MLP neurons of a small language model. Each row is named by its layer, matrix (down: output weights) and neuron, and shows model dimensions 341-511. Each number is 500 + 50 x the weight over its row's rms, rounded and kept within 0 to 999. Numbers have three digits each. A neuron's up and down rows have the sign that makes its largest values positive.
A block is one neuron, or neurons of one layer that tend to fire together. After each block is what it responds to, as a language model described it from the Wikipedia text at the highest values.

L12.down1208:579520461508486484543521508583501442517509506411410569492463472517565572540499503510528478489539492425510502560473525545463484527475529548345504522594535586471525569503475558474528485501473520505465538457465520558544557461479523542474440584498550525562533476500502515436480519575464488525581547511505537394422576634554574497551515539460409516468601426533448534391548533516604465496433452511482569579463501487490407464570443615504464476548523539518513508526394501496536464415483513441500519449459605538514517549571
L12.down1232:511548512449524488540432515571491546562529482510469492527569440601522546481516511501534561518498608526481472485530479426470449627522576407465525500606532500547481446449444442468461479528544471545514515544419468469508577517438519541544467507540509531536492473511597511498382470457627552503426493502555516518487454484585514483577478400537491458569437526496404417406494511560519474478460389474561484454428429451391496544398372497560517396495483440467482479533532512504509467491486530504555550462605497477479471450399
Description: Separator punctuation inside numbers in wiki tables and infoboxes, such as the colon in track lengths (3:45), prime in coordinates, and dashes in |---| rows.

L3.down797:555478548552512378530511470448468414556543583474483480508582430527403594586493448526537429425518555509541454526545543450520516472450553582427472491462529549616500455384444405530512513436518574583534443399505484551525515485496525466515491553550483484446478487432558504460484485557531519503593489509585511552524534446494478486460510502562477443442458486398537540414558470460551478428445427409440432423520577461530502542469558427431437518520503348367525453491476397539501448489500431624594501506511534449462539474529
L3.down819:554468448512541527517530539532448543484479477483544494474548404507574597505445591563458399495497591451507533447459512443541536538479456465511547559507413456541430431489549449543523473418529491583482481465481457541525455482577528439463495486543534525543479459380379468546460534484431460404495482483482397580538529581489556423477484517462569524541469474531380423572604541509410503549550488495542409456515572543504427403465428429383403458528522514472493404435407517531451565465474543419419464559428430403559528463509
L3.down896:429449496592446514480467472509486448569464567518484549431488430508479519534475510585456502439493410416440515545449556501521624551442564494492545502500531495488481596490496458491576579569513565452481539550542503562490512529520503529556590432503482486438435477557474509471468540527476534463500539462495461521556514513557460465499490497517533503517419495520476485456452511525540522514441439478436563546491515394473474465592498475513472419569522354611567490554499492510437494587463491547536561493547535459432514543500
L3.down921:526528453527483433481580505542499599473521563601490489529521494494507511452618423596494494502567556483472523527532438430560525533508476444417511594466440485559544479461444461591462439409472469466536588412626578507473510503549476474603536515543520587441465455550544438517535541573622476511532523507445446475554536479516516503502489557467559592518510552531399502490524542496483478506452549577514564473503596528550523540469577546476474424476488478409560555500475490524536540476452503560454480446505604497489479465478
Description: Degree, prime and double-prime symbols in geographic coordinates, strongest on the longitude minute mark (87°10′), plus weaker mid-word fragments in names (Patt-on, Ke-tt-le).

L2.down26:465513403576507561512493508548450430591506451527473434474502496489428486584592564433554514446438441564521510431463445542461446556542531478449610516526543451550454466413477450503519507558448487448418541633560479519444497532471569479488549482510431557513504460508482483439496436471546456408526505583511523490508434535462497492471471577560474469528581480523521468488361497574462516552453541603395436397496623520477396550562456472513482542488428557525593536511580503550488460528551481442475568478481516529491504479553
L2.down454:502425470512559436544560501539482469506480546514436435566570501536503502489562569429557486549487548565605473552509502414414476453465506498510526449506533526430473432453463527591384477519487553596465453403515433515537425468527534459600433532462509444522564513523468601580476572470432525570507435434444512496565646496517540487386543542518505475490557563526571437409526498485532571487459501430538537442501627465519529434523552585521481438544449495517493496473512488506456539388561498574539483520507526489558520512486
L2.down465:482505534484485560645436404465496505426590574523498545639527478506540369538464560455602504454495439544395501525541423496524482506530489557576515513564600449436499560501585507628446527452484535499543434513438507469513558553488544561563512475531518530547487540470464521560409538501473557535531494576504509572466512513515447482469579430460437549539556471526516547471444499484403527483432495554379460459505434529553479538520570530556483467587448501521554486478441462441517419506548481554495401407497468589508477510463
L2.down860:453484500375528406544487415553520390456437464486478583499521450483483483546451551492511523594458514547530499430462432574572532474489440497501496467457433526573562547422454488529505518557500522438418444512457525553518422420527513509475552502591536436453545406451381490498518442538477621510542490477470458514532512541502470519530505533443498540558479545485531457546556421506474563449437531503528536509592444581598475495476509496474532439512522514523482477514561549435489523530584587426504488398535547501465525443419
L2.down1062:489480524431409391441535497597515597523566535443499427466442430513526489545499448481506498566429449591493530467391537561564358486519425432551443478469598509467626434475523522542525444586461479536429507557444498504514490470657574513585495440442417560549535415554439478474514456549543474503495416560471452493527524509507479498441537400478482505518487682475439578511467471483491544489596492517459500538607511537409493487483424592505459464555466573486518487497432462487569450434490596564509516495541473499472469476554
L2.down1096:513586522536492526466543556536498542562489436474436501500539426467493405413612541445544450557439552472496487517466579486506414557510542450433465483510448455477484436512587490482423538573500564502513496464434512446494527594520507458515542554466560427532439462496567533611519541549567465555503469418497507508506373571540465417556574497549569570589524422448552510494370442522507582527577491469495585451474482448455479455646489499481517543511455522434528499539501505462467459518440540547431430583542490454543447482459
L2.down1114:494517449554513420490560529409401508541513522563537563487452566516515479521672424510493483502579506422416501579495502566466506522521419466482474560515498559481504547554540462536507557581406574555488544442557574476524467550547599511476526543467487575448510506556464461459463500501460501484481469462524569495500517542563499560509526504471529464535474469519621515522487501586595475505444596474472451422505482549536551534450464571525527454538476527596517524527443625460509543525426578492552516513541523497495331503553
L2.down1260:630490514453517516479455464523504492580464497594544440488475373469470488510417482524454482419496425537531494473405469436616446477504442564485512469493508500511529486560511523611516538493509467403461597502523458523501480466659430505552563510470480536459436469533402509382482501450440537561440484519481483556579434482512603473480429449520525477546527472486513544480569479491503542425458509542484495369535523470535492455571492553521421495475502562494439560386418437481568559542539570573490490469505476524501456475477
Description: Fires on "but" after a comma introducing a contrast (e.g. "physico-chemical, but not"), also "however", "rather"; plus "=" opening section headings, decimal points in tables.

L2.down40:385593532480463364345532628498524496505410529508595567491605375464533529522595468469489433508465465516455514514593522413461547551539558471549504530488410517438492554421437453499543513590474424546438471454487500486485548405529553514444484514416458524521481495461409398477463509487563478512440439447492475543516496515481475534511538474559565505528530405453543553573522486387611489520496451519524508596586486586429478473507501491526538489556503619449477434484490558506479543430450485545530442442546445418485537469459
L2.down174:474579528496509550527493605531545455499477416534521542490476504515517530486447553466505536525493426509571530469537543416433475509500457448415544430480489356421524508555562411493511484447574464514491489546411445535508479522616483517518624538488585567487566454391539443487532375486360508456590476540435465493571511467453493484413470571511506509542605483481470552502517524516518515505510444475485500571533480539488458480435455478524453497491488537493475428417444537453576503508493406519560543569430432488497610528663
L2.down245:504509502474545526441464488519440464565473565515522526552593439446434498533416499478468587478465479418503488399462436515476535486502420453468585577529522513435497457504498490559481486472497475514412438557572463501526506487490542620495421551452458472516561465507404433493494438558486533586423538506412578522471409479482462521542451549533485533513510445571502548558435540461465483428494504489579484446506552531435537435563488470466489407480495549445501471472501480484506516528544526501489464393457515495481521472481
L2.down538:567498571590465498452552444536552561537537482433436506581498462500440529484565445584486594552397583522414514557480490507422445440505472591469444430541585470551464544621572469452501436527516497398524488493410444578540526514487532522538473523519443487481439529422475465477453524511382515425474542422464476492565522540545497502492519500427462488484526458502514481479451461439583391578408388468518484391513528616537504458460519485548450456430453559481353444513534532522366514593464578521450463499469523517525500478475
L2.down608:489522534459458491397437491531526524517548515456372397579495489472471544538403466487562521492488501478442443497534520477386494569386493482448508526517550502547517521493429487452430492487507546525485466452421532465497417455552502506488473473497501561477414564534482470503449470470400586436465439413509451574490448377419428533491519501458545517521486538402418523524486533432535459452518499532451455528533463547500535527423475584569548547541469505537522410469493513467546480476434454520562556453505498511559470628406
L2.down614:532430509488496467603519469433466504530472573464482409524530495569519479471530482538491518483537502476527489521561510458505537582490544541637445486532488489561485514483526564582553499488523489446580519549510532562430531513492461508555518527520513547565435572500470512492560540371483520453487528557538518525589577501573482516463518472453444449541416405545497470582400590432508533558549537446456410425516446433497477527446488542612520453554453520429483543462521529500454503446378446493519573503519450491488452547474
L2.down1306:569531525525508420443466532551489450428494508427443521546409448505513486505502515524559537560549552377521569520528547502515405451430448499615456511440455545494557507447541458560460502446533438542448531418517502535511516500508521540508454492504501530569444453502544511468401503539544501438469603464392395482527548484455532485528494595420556448476491475529484479405538504532456480488525491480490515460536505568612558484451428488518518466596573564543503499569511505465447543378435504567516553451480482526557453587414
L2.down1341:528452506511485481512539429549452538458492443471479507463489533489572524455406421553467523514491557542482516479544568491505569432587545562479409439553537430540462498434524494559519468499551428446441577416477560469480540436491594497506522559501474467515474387482419481479574558562573502431528548431465392568570469583535454509470506521512452563575526543448479549485442493521423452507518501593559471523555558439536574460579471545604488499488439543479441541527551531466509478523509468387516479506447406505538530351562
Description: Mainly the degree, minute and second signs in the longitude half of coordinates (88°31′…W), with weaker hits on infobox field colons and scattered word pieces.

L2.down15:466532563545471481503587426594544463456482541483464448440467410578515538555550503525487503569480511559450505517536588510555459514437408423450533609550584503448464457557453465583509482556488500548447448457467444458582426444427409583501483521511463500599474396544541457420501484531577503463490542533500428508431464521471470450508622526487623460452434501496441547617462485535501540489573504434587480495468538573449542590553530478551497431496564602468497503602528498564490532554598558434444444493535444454504516572497
L2.down123:478468485500538456537584477545476528551416547463547540464603393480454522412563526497440436410447476513419599477487511520552574527509564443451451373455513510477436531387591516537463529497522499500418635536500506566582498457473573552572557452498469476526564418475480588460442516558542463490467526481471514457540544538462435465462542516509534551462520635466502596601547484552511346506465465532499496409521435509590547540512508463480466506506518480525417483485569482467527527533529423484602449413458466521524464597470
L2.down147:537439391560409564513534557489534599412464505519419436554511410535514454552574581519511553499523546550466469530539457509404593523464464528389524578462535398549454442510534524574503463452592537500536608503458492519452482510461539435544493484522489577509590477531531544522472481530506566464509438547545478506572509492532477524610448496464462474517442534430509531435488538478511472513449478540458448449574445512454514523475528497508479506517534508449517500478593522564442571445544493565532532565545423505520510548468
L2.down342:457523448519474584596602537467491421605509525553460513475559509531527492512607518529515426497525451494478481476587495532479476450568551512452450504470454500482527591543546528583606563506523491532547464501496413523550509456551503466453506538468490504509551463512489542486456489432444555445550521482431494570500540555436470503471530407548493425464458506542445491497491516458457482558521576474542488495496497585509516528462563430493541353535574422472476569523451498428454482452516507522467532426414556313543470441550
L2.down909:521442514420533536507476478580493514541540494459527511530543514530440489434345444569575588433553567428493505509507546504498531521497551557434507395356337501349464532546399437593513431479474450590466474517552581541564555459504453443478540449564493604463569596506458496547485462571507479514593531431484510447457601423566513422561584523455436593505473460494543476436459615496395538477479548468483423584529475449435495544522507533565522426551476470451562491491508369479564490473545449490519544370638538505548469547493
L2.down1053:480496400420545525495421482490454443536503588535470494443512427465435467469541504503465461530514456484454527446574467526471518515487482492562513523466433470587493545472533444477541427529490535525486577568493420476584423579431613540502524477567465502526456560511672538526533522476577486477438511557492446582587617487443497508481447516486505526583572457485511550501440512506533532468607486561505517521520491502463477434389577493537420527420493427438464428457455557550491441537488440518466385495522522497571463575595
L2.down1168:449476431562554566534599516498498399524466501410349472509520501524506545514425430533476539541531389482572466519506512533454486577523471581376514469485504581520503500460486464514505506506445531543417488485497521434557492462548494562493427563558495563479441474524571502496478435502488498533491476571409502437502560492548424518508553527414445435496580470422462589461459492410592527562491506537566420537455463446524562488528431462560439504463502481593475519485479489471451520500543440438564511485540508452399498511454
L2.down1261:459549512557487451529532464584481501440542499462481572520601555485537445509508484444496464549521523476513486520492507506510446494574518572507535550507508518550457472447502491613493522407564517579396625481549473540563468494442497582446499510420597510491493481540578571473539471506622513431576473500445515478414557429527468407548488469562381576474524437534387530477452516534527488573436507480602429531463451539574443528448540560578518542544607512472444538555613546355482494498530478450536576439463447513576478504436
Description: Fires on word-internal letter pieces, mostly z, h or š in foreign names (László, Kajzba, Francešević) and the h in km/h; sometimes common words like such or following.

L12.down685:547551565548504491543514452536495520464477484478528574490478431514447456537596463407427445481542438548595559476438468490519493551508582477471540416513481475454463535500430493476549552519404515480448600528424501409554622532495570514520477571525477591588521554583492541603466460516505529561543511525496507570459475414445540492481518453545468545488455512535504478463609361503523443499606503465503412450453548491524525454543531467545463406420499439530496456438405500591466576484485469518535502547492506545547565517482
L12.down1272:488636448477488488514537443496465540525501506458535507498438593471570445484513499532428521563515562470489461534497573395397531526487526585594501541505479481562515436531560389417559509530505470461424539405306491549495537507522572483554512426535427537569519462444456465570551431497566516479562447416469477574501547509468565557462472441492511545467538504440512496539504454491599544513428536440501440448528546411503464553487502498452418542501409422495482602446345440494564628477421504525503451496440526439509577465494
Description: Function words between a subject and its main verb, mostly also, not, only, was, were, had, been, as in "He also taught" or "materials not yet serialized".

L12.down632:512497564569449611387492464517553455483473431539500520515635425542395468422444460495562488479519596461538470480490454450536454475429468523543534550426509522486388548524453521533512499567422471536624496571491434464454462521549584584426543522543555505464584543460527507459450535559440498543528492434531459453498490464558544529507514523495469441533552436476548445472492520454522497558587484524483461552479462540487396399616553468434506543371560547477493505510509510482460449446464486472458516441455504449510433486463
L12.down1290:560512546439511443547592453473511529495521474512440562416540521524494567395546545448550471480449474482457480493511569456520567484552491453548466571507420556430424495376390464527434467534499450518563460446426492549469545583434513482472483530478475451501589538528456603480466525600471549453460536555468521523582552521506494567530501512451512485457510409521512460513505458602442441602501490456477527434477485484455550552497449532522547427576507486558451440512485490524536521461452547488521471451416564499527517553441
Description: Mainly "such" before "as" after a plural noun or comma, introducing examples (sexual hormones, such as); weaker on verbs after subjects (served, started, reported).

L3.down186:573530486531540475510477477525415583442422587522426507541487543448456509497618523471452569504453517426464445499489449498403466477531470467338483554518494539541463527410508438593510455465533498507471548412567512414506518539667608485447632482552487560468575568435596538480617526474504444463443426441491457511525453506516531529452470499488509531514507470489427549546470452493552514441517556539520491485436533409479535493548511544575453533587429554541474534574502432439557475425495507407504473526541497540463451407420
L3.down301:610491514531447553508513444400539462539557479456547449387556526533374525439396415497472560510472449475460486501538569559408449503483596486543396515469540597589494424531486443476430497487574530475439448528544529505451546492489478466431545494464540526501638527497473454516446552512502446538459492477464573502474595559579546633509430512529513577545484445346521439531551454530582471451494415460524469473449471515501443522513639525479504488427469541430542505422489448524544490499524481509448510423451475468603454498613
L3.down1156:536521523490585470513461460532507532540489618491527514572437487532457528530528529515448525504457528563526546444546522480409416501543596421497476511502460496424528445524448390533554482478527531466521539503431490466453460491499468436506536593523471483516509431443554566532496400498558546562517513446539509428422520463567466460433496566494547592484553466452504397509503441504523396541637512527474529430543423479461560534472477485538471481488484590476577617461499538396515459530468522377505440494428526628478459565420
L3.down1300:470507488630528547439587521497503505437526488501491569524473543531436518464470513506452487411437432534527476460619512465464531511463536474458507424537513475576410504497403526516480513428534434486496536576490495461456521542528480477519511449569568480498435497601439521454572495500484424500406537510479427531508529550502511535553522584430537503488497455529544454538415452462491537417532572516499501298474515438551509495495463553455483505487435520532535463504531564506532490537491529467537519578528389459538555504483
Description: Fires on "also" (sometimes "later", "finally", "was") adding a further action or role, usually after "and" or a subject pronoun in biographies, e.g. "and also serves", "He also was".

L3.down127:525478479456504446534424523468512509538471499482454459356511432548513489493703460553523504377544565523478525544481466480499473502576558448602573493563443509539445503428504399503425522555401529680453547561567530537533543512475450582494438532475492420465550513450507557515474463453583510524525553588508534506470491417534432590455553438488489369462460550561550525486480445535574585494535502489473572380525433504518522453531472431507367417473525466466568593498484539453483587531436631456513465495556516711535520502498
L3.down695:513502530513459407426468451490447489473474490594540457435494358532514463479765442469517510428487511516439680458546539514576490531450506488481535537529572528516507514495401451505375502481528585550473515546461480490478536561525534519529561448443488468553453477465572476535509582564497526547527471475445451436535539519538544484505543525472565441467486508495576513475583515463519519520506527500561440306572415453563565492502481450574423493555502601498393481540437492475440506540516530475501507508489498696502487492500
L3.down1030:571525429466569437509442515477442499471456536489503438520449420481479517411762454578402490488532478581522549462547441477431471441469475518468466476455512640495454488404467546462501429509627506557492600530503495478498449526548550461488486502500467473565441538546512494488470470528502607506534462489472547429433442468485455557475481562470472370466408503466578514448550481475574486483539477484505503311572447448614472495549539517435442525430456502472539499527546523573485462450430464494474497465530513626488528484466
L3.down1275:470460399417516454542449539448470525485374484492433529509501385444523524435684497550537468509552540504489605458455538521598508434493595528483472497524545490611428521497469496540412559599521486556476532507623540515432591474493453470546510465450447493527430459389454568551450424492471609605520557488527568375457509470504401461525474579448522401535562554426470534458554555493458526452493433500539517412541440556557540480477498494470455508470442475436453462427482511490440516512454539546495541459491493517527389560608
Description: Mostly the first = sign of a Wikipedia section heading after a blank line (==History==, ==Early life==); more weakly, the possessive its/their.

L2.down64:523565484525341526486444454525594523536495518415551466487545496577565476446666515554498443509504470471477438492509515536548485471548487493511511395500457419497473469493610533572420513490567511426503471504479591432382568447426515507528456531485539470582480493518519489430479532463538443458454526564512506470533384532479565499554534497502449453519587506448424462517440402564454561521465503519503534271502493420551500520495408493507508512578519514509504480429465547562434551553511603450429525493548583486505570482524
L2.down103:571454491469574506454521410507478476561532530524500451560511456439555445528521489495569462354525498473546498473478554466475507439449470593479421495490414440425536519504429449547571433497527412499459571524509447472458501502569564576479479460535508520551630372491544522447528464455527501524526521468403584494522537427449496490531507548514498547439468446606512495548494494538500500486482560512451500503475559407455514448521583520557487553527481533544526502485529517439468477542472473468436468523501483514434516493424
L2.down241:523467500503604492567517543552524531511551632440448531494543538391534551433609460518507420538468522499476469536417497528553459576508560533515465555435568440493531559456546548459500542456557553490510442403535541559509561576452475425524467541496460428503499408479557516414471468442444507490520455545524591452489561417470486554546444589451463559394413528603507447517534444496489523511547422426462512507509401451574483508420403615556448471535543448457559421475494523491557448463432614555567535459444574641513530531400
L2.down315:509529423517566516473518507500424426515435464458526506490447466427470472517393441458447537503431504469548533493532440421501466446433595555598555527550548529459466524557474456573473498526441499528451494512522472463428530509397470511552402585537427457460525483472426481426472534554459468512520423518512530437383483351529580481509557541457577450526496513535440467539519505452537533430541548452515572518592453639541506567447389505399484515565488459472516453566495485557477473548490551519501437509560564527451487562547
L2.down421:487471514523483457433569547511473483551524518501517570466550507446471534500550526442507502511442452540551464508504464475546560532464495463328559500559552454503418611510398504512513499496615510520463434444398495472531552512494450439585491527602419531479456444566477491530531426490566510476541454587473469436528555465482485504427578566440531452444491557545518458493467518483523446413553466459472472478451518498486515459471539527496487529572452491621534517533468480506456412535466583442541472501513574528544563483490
L2.down605:443499461389533567563522596487404542561521538428512465459459560441458538599682470557485478570492417487501437445459452497527521483529467466426515454472454552481531464431564485454491567500588508497500489476476449547561473517463485470613531389574504427477454438532450509518520516456492519435524554494512459524566441510494503478373444433509490523520437552437512494439441597473526363497412529524555468531532586565539541571470503421466495518405465594472502518499483487543513464384533562433524537443403498468533508530528
L2.down1150:514620511531502478571490477518552392437424546492548574562469603518432397481544486524513483602490524501447439553397584506487527536536467474516571441437526554421569497543567470567537440507477531430459485455494526529489504514510470580457530526580528515465476547597405588458403439435493416572488531593471488463610395467495482468542509578453487570575478486560536502549471467455585509561544415552461485378543490445515461492562499586508485568503478545478475551545400511463510483511485496486528529483506441414464419461462
L2.down1275:474428476491474469612587565448377524545500410529412542522560586508485495505447515505571481536450478534438541444456562430541481501489472514552440399512469383508550448439513513528479496457545517554430562440519521480433475446522461468496458496522488498553475516512553420547549503544516467457554479493477502529586511462488519611534547527446465483548468491547551520408478561497479582457457431399477437367578502560585533466562602485548471524503544450530455494443499510443480535519567458455385470585454521521483482478528
Description: Adverbs like also and then (sometimes before, after) right after a subject or comma that add a further action in biographies and histories, e.g. "He also was", "Division then participated".

L2.down101:518509470417526406496417552548555429459478481404558533552562537503553466445431485463461532466538505587524557441635420399530524509449568450533418399512517526503559517463534502455428491525449541539528515436409458446490456506500468508540466578598444426458538448553575510528435496488500502532523487523521519468481567450510505422489459561541517446457380495589441492515501514491515592542482587444521418560517443499568448493459596462490456466468429502451497490534474483460486472536391586558508511605516521461478473511480
L2.down274:564455471478442357452552512436594471440373483501504364454541492484401588501556519548545418523445456537501528450643546596454409531474505582425499514432513548484560471522509474449481533587486535503473552540471501483572523421510566443511528537523496531453460439505477469515505500509545417458445461486521544548671536567535452460520478532513590436444469386596454432514522439452490458519610514426523526612452504470562569479525506544478559586528429610531410543474486518616454554533482571481506474458510471557502516525509
L2.down287:595479472497508521569564479452600407550529525455533438560486383454446627471613443503514510525574462512485484495482512446511580516471550516423522423434555565491508582538523388583505493560424514427517460535523474527550543435489460495571522535551454519431443425471528532528564500512523428468431466505428525564478547540556439583464481447462407471434563544512639514561524606635519475522526564509490533454446554502534516465522469550540534515528483484507452518475494538527447443524597493472534417512567547553521438547505
L2.down366:545550474443450459457556499520559494528484376526478431516522527540430486527662512600485436486546387497601492444446432487580466552497531487466480490404527527492542516534519512435580472559496525489357441498561514490549572515471583387497426510570530607564479496451477508439522447475502554471452470423445560518497503480543463436436537454494481589509459398499517460490419583514555476528372566533461506523528533461391444505482524529600529494542519497468485394471526400543615522536488504450460559529512473396488602499483
L2.down444:491499539502534572451546494552480414580471485521491477521458509489458540479571480562459485411541556588583463517516428497480575420540538452386477502546464445442548439404524545454514528556517496612555407482493654499492488576424409555532416551473479387468489478524504482425468507426537559487602456501443543550441523467523507541568471454554500591547460562489463502446449519649442488525402549494546514448439561501452488536471511454383522485461514460518545557469507422592499562472565526543519553479464390519551515508453
L2.down758:608499456503613529550469459503580447496468510470453470508428501444442541555671471407396530521469439507563516462470542440468519490398586428465449460555469496397495480462436600489434445438497518475591547559490428520500516449531538479473523446469597469581421468512520508582628461483630524481515495509497504536541492489399522501517496524413545483536468538420553563436479442435655529483591523486479492402473508505541500599530463530527506478449446431520440485533415450550595464533545454531472602491576511439512447465520
L2.down835:427541549516493521466511495540525484540481543448499401453419533424536605421565500463509606536437425559557522522553533535492537519500454463544488514398602646451488418404533532515502625464533474510499536530443507458517514433511497528408458586453497434516504469467515530576552563476509547396474421515574500552474583464502454493500486430432477518438453428517469444549551447550578539552558558542523538398509508526425435477543393510438465529448523574442458474463485585454558473401431494497490516451493462509587486425474
L2.down986:477487485530430427468599437486500536460515502595567597582535442450524560538341484510490492530520505557453485486426617475569500529510387504493542501480498556417516445554584444505574512538533489553600581484527500494454573473513555465554454628502526526523610458492434534574526484456583538587512507505537486496600537540498456412443551561569408520593564552579442553548503526519531501479461515499562596539503416488530507464474524450607567559465481507573548589481462443411622443518481410510484565528497463376461488543468
Description: Mostly the word "some" (and Some-, somewhat, sometime) plus few, many, more; also However, During, "as well", scattered name pieces.

L3.down559:443519439527404471465562516495453474548465581486476491488507465488441464536421528525490538575526448538474450506566494500541452519484475533442411431560446516514536603539511518465444405464520477477505460562582448386520482502581427537522498498582529437497514559478477505536487442518557525486497466462516516416550490505474540500593458531447493413501510401500537546545558461572596498553435510458619414398469424531463532487443560536482478485514484501581543469504500544503543515489580583490426484584653552515601488591453
L3.down614:512428574368424461534571449510390393490532530571484544492463559517466461498460463525440509511568505422510474529541491449599540560521525507545518571419381522518540539517433473514472572512612395517499522536540454523484493470436460558493501473526469554515502473484447502510550483494468545582533558610506469497516456504596440557512468507489431481496493563472589527490556500574494441463417531522505517452517525379478467556452544551460495576538551482532473522599482520507556562449563628517507490435456493462518519548497
L3.down677:540575480446483484523452471499488509579533573456499462528518492476410509538419510468463482509555471571489548478468493403437538495484516536392493495430450509520532556498530537507470458471567434511499494534560475572497478530396585459342520516530509373495554523461427498449498476430520459474548560507587479399523466474488557556522571516483622575516530549485560500509494487534488470437472464476469478495593498483480591524473561432518505493605414480454456440477555500542534498516545543566507541444531528449415546519493
L3.down1287:541542431561511404538532456582374500433480515549533402550533535422554521507543569485541511595546489518479567483487442476451417552534457446452526493488471496419539499513478462485563498540492504547450570453521469396614461590451563535435498559591541527465521578560407423527548539561586443465558517453438450446480389502411495567515487470558604467482492490349577477494453451492472497463530553494481505482445521435461442506477506589618530491581483431569485489549497391525502543424496571550552524529496541517484521554533
Description: Word pieces and function words whose continuation is predictable, chiefly "act" after "ex" (exact, exactly, exacted) and "well" in "as well as"; also origin, rel, high, to.

L3.down661:558504473534504487478467405481640540532558549567521559551536512418522563576590427447500528419519483536496510526485544399438438430545443467495544507533531387562425530571561525570577443537439463436494492448437443528443539456445482410519436527506416475540602481519481472619476509487570530490467477447455470592526510548457456468509502531517454482454485513429493514467525562557541431535519465468436432523591518556460438447405425537503518538484484444401612456618561591578558554485497465498489445458435509465478599512549
L3.down987:543421506497528361488506515575583482462565485450391499484482574462515547482498496426508537451497494544492467614401535419485454461562487487521491568440499481501434406557545508439438446484554546561510565470443580545472532442473510464524449307587508473517528439507445552515523477424468527402529513502536463568567462513512525509496506493520568568488533536531471496503492430581496508438594401510501480496447531543494479526495384569553536569461486439507594517524421532502499534492478471502457648474543486506522404488527
L3.down1155:495517530452531552534593544596492619439512466507589483519477437450446421495510514532433534622447527489510455407431466498493505409530570447562511499496444508514541493433503518546539585442480498488573507492531466514527378499548530546394552549563484550476545450577414427378496488531462502449455464500447477497418510483471495465439564435480566519468547472527489458537515485455518491490540515487434552520552546382540481545526564623524464499486516470423600481535423551536388504496514561519569519494462493451538438439543
L3.down1283:461497420436381518458445413493413508509461471504448516445537524534459503567517469465477458542492462440530466544552531521510507449534529517462530435391413519333584517462513451552374467507420495565460614584482551589487487482486558563425512457531465534458529446542525518463501500445479508579541425444470428488505484545481509565485439425510578537380496466417504516507481494458519424593406574492508493550571553580429517572539555476501596452549476584494550467561448486482523455605530447422434353543498534556502500474561
Description: Word-internal letter pieces inside proper names and rare words, especially the z in Slavic, Hungarian or Spanish names, such as Agnieszka, László, Vázquez, Mercedes-Benz, and Ector; also the invisible character after coordinates.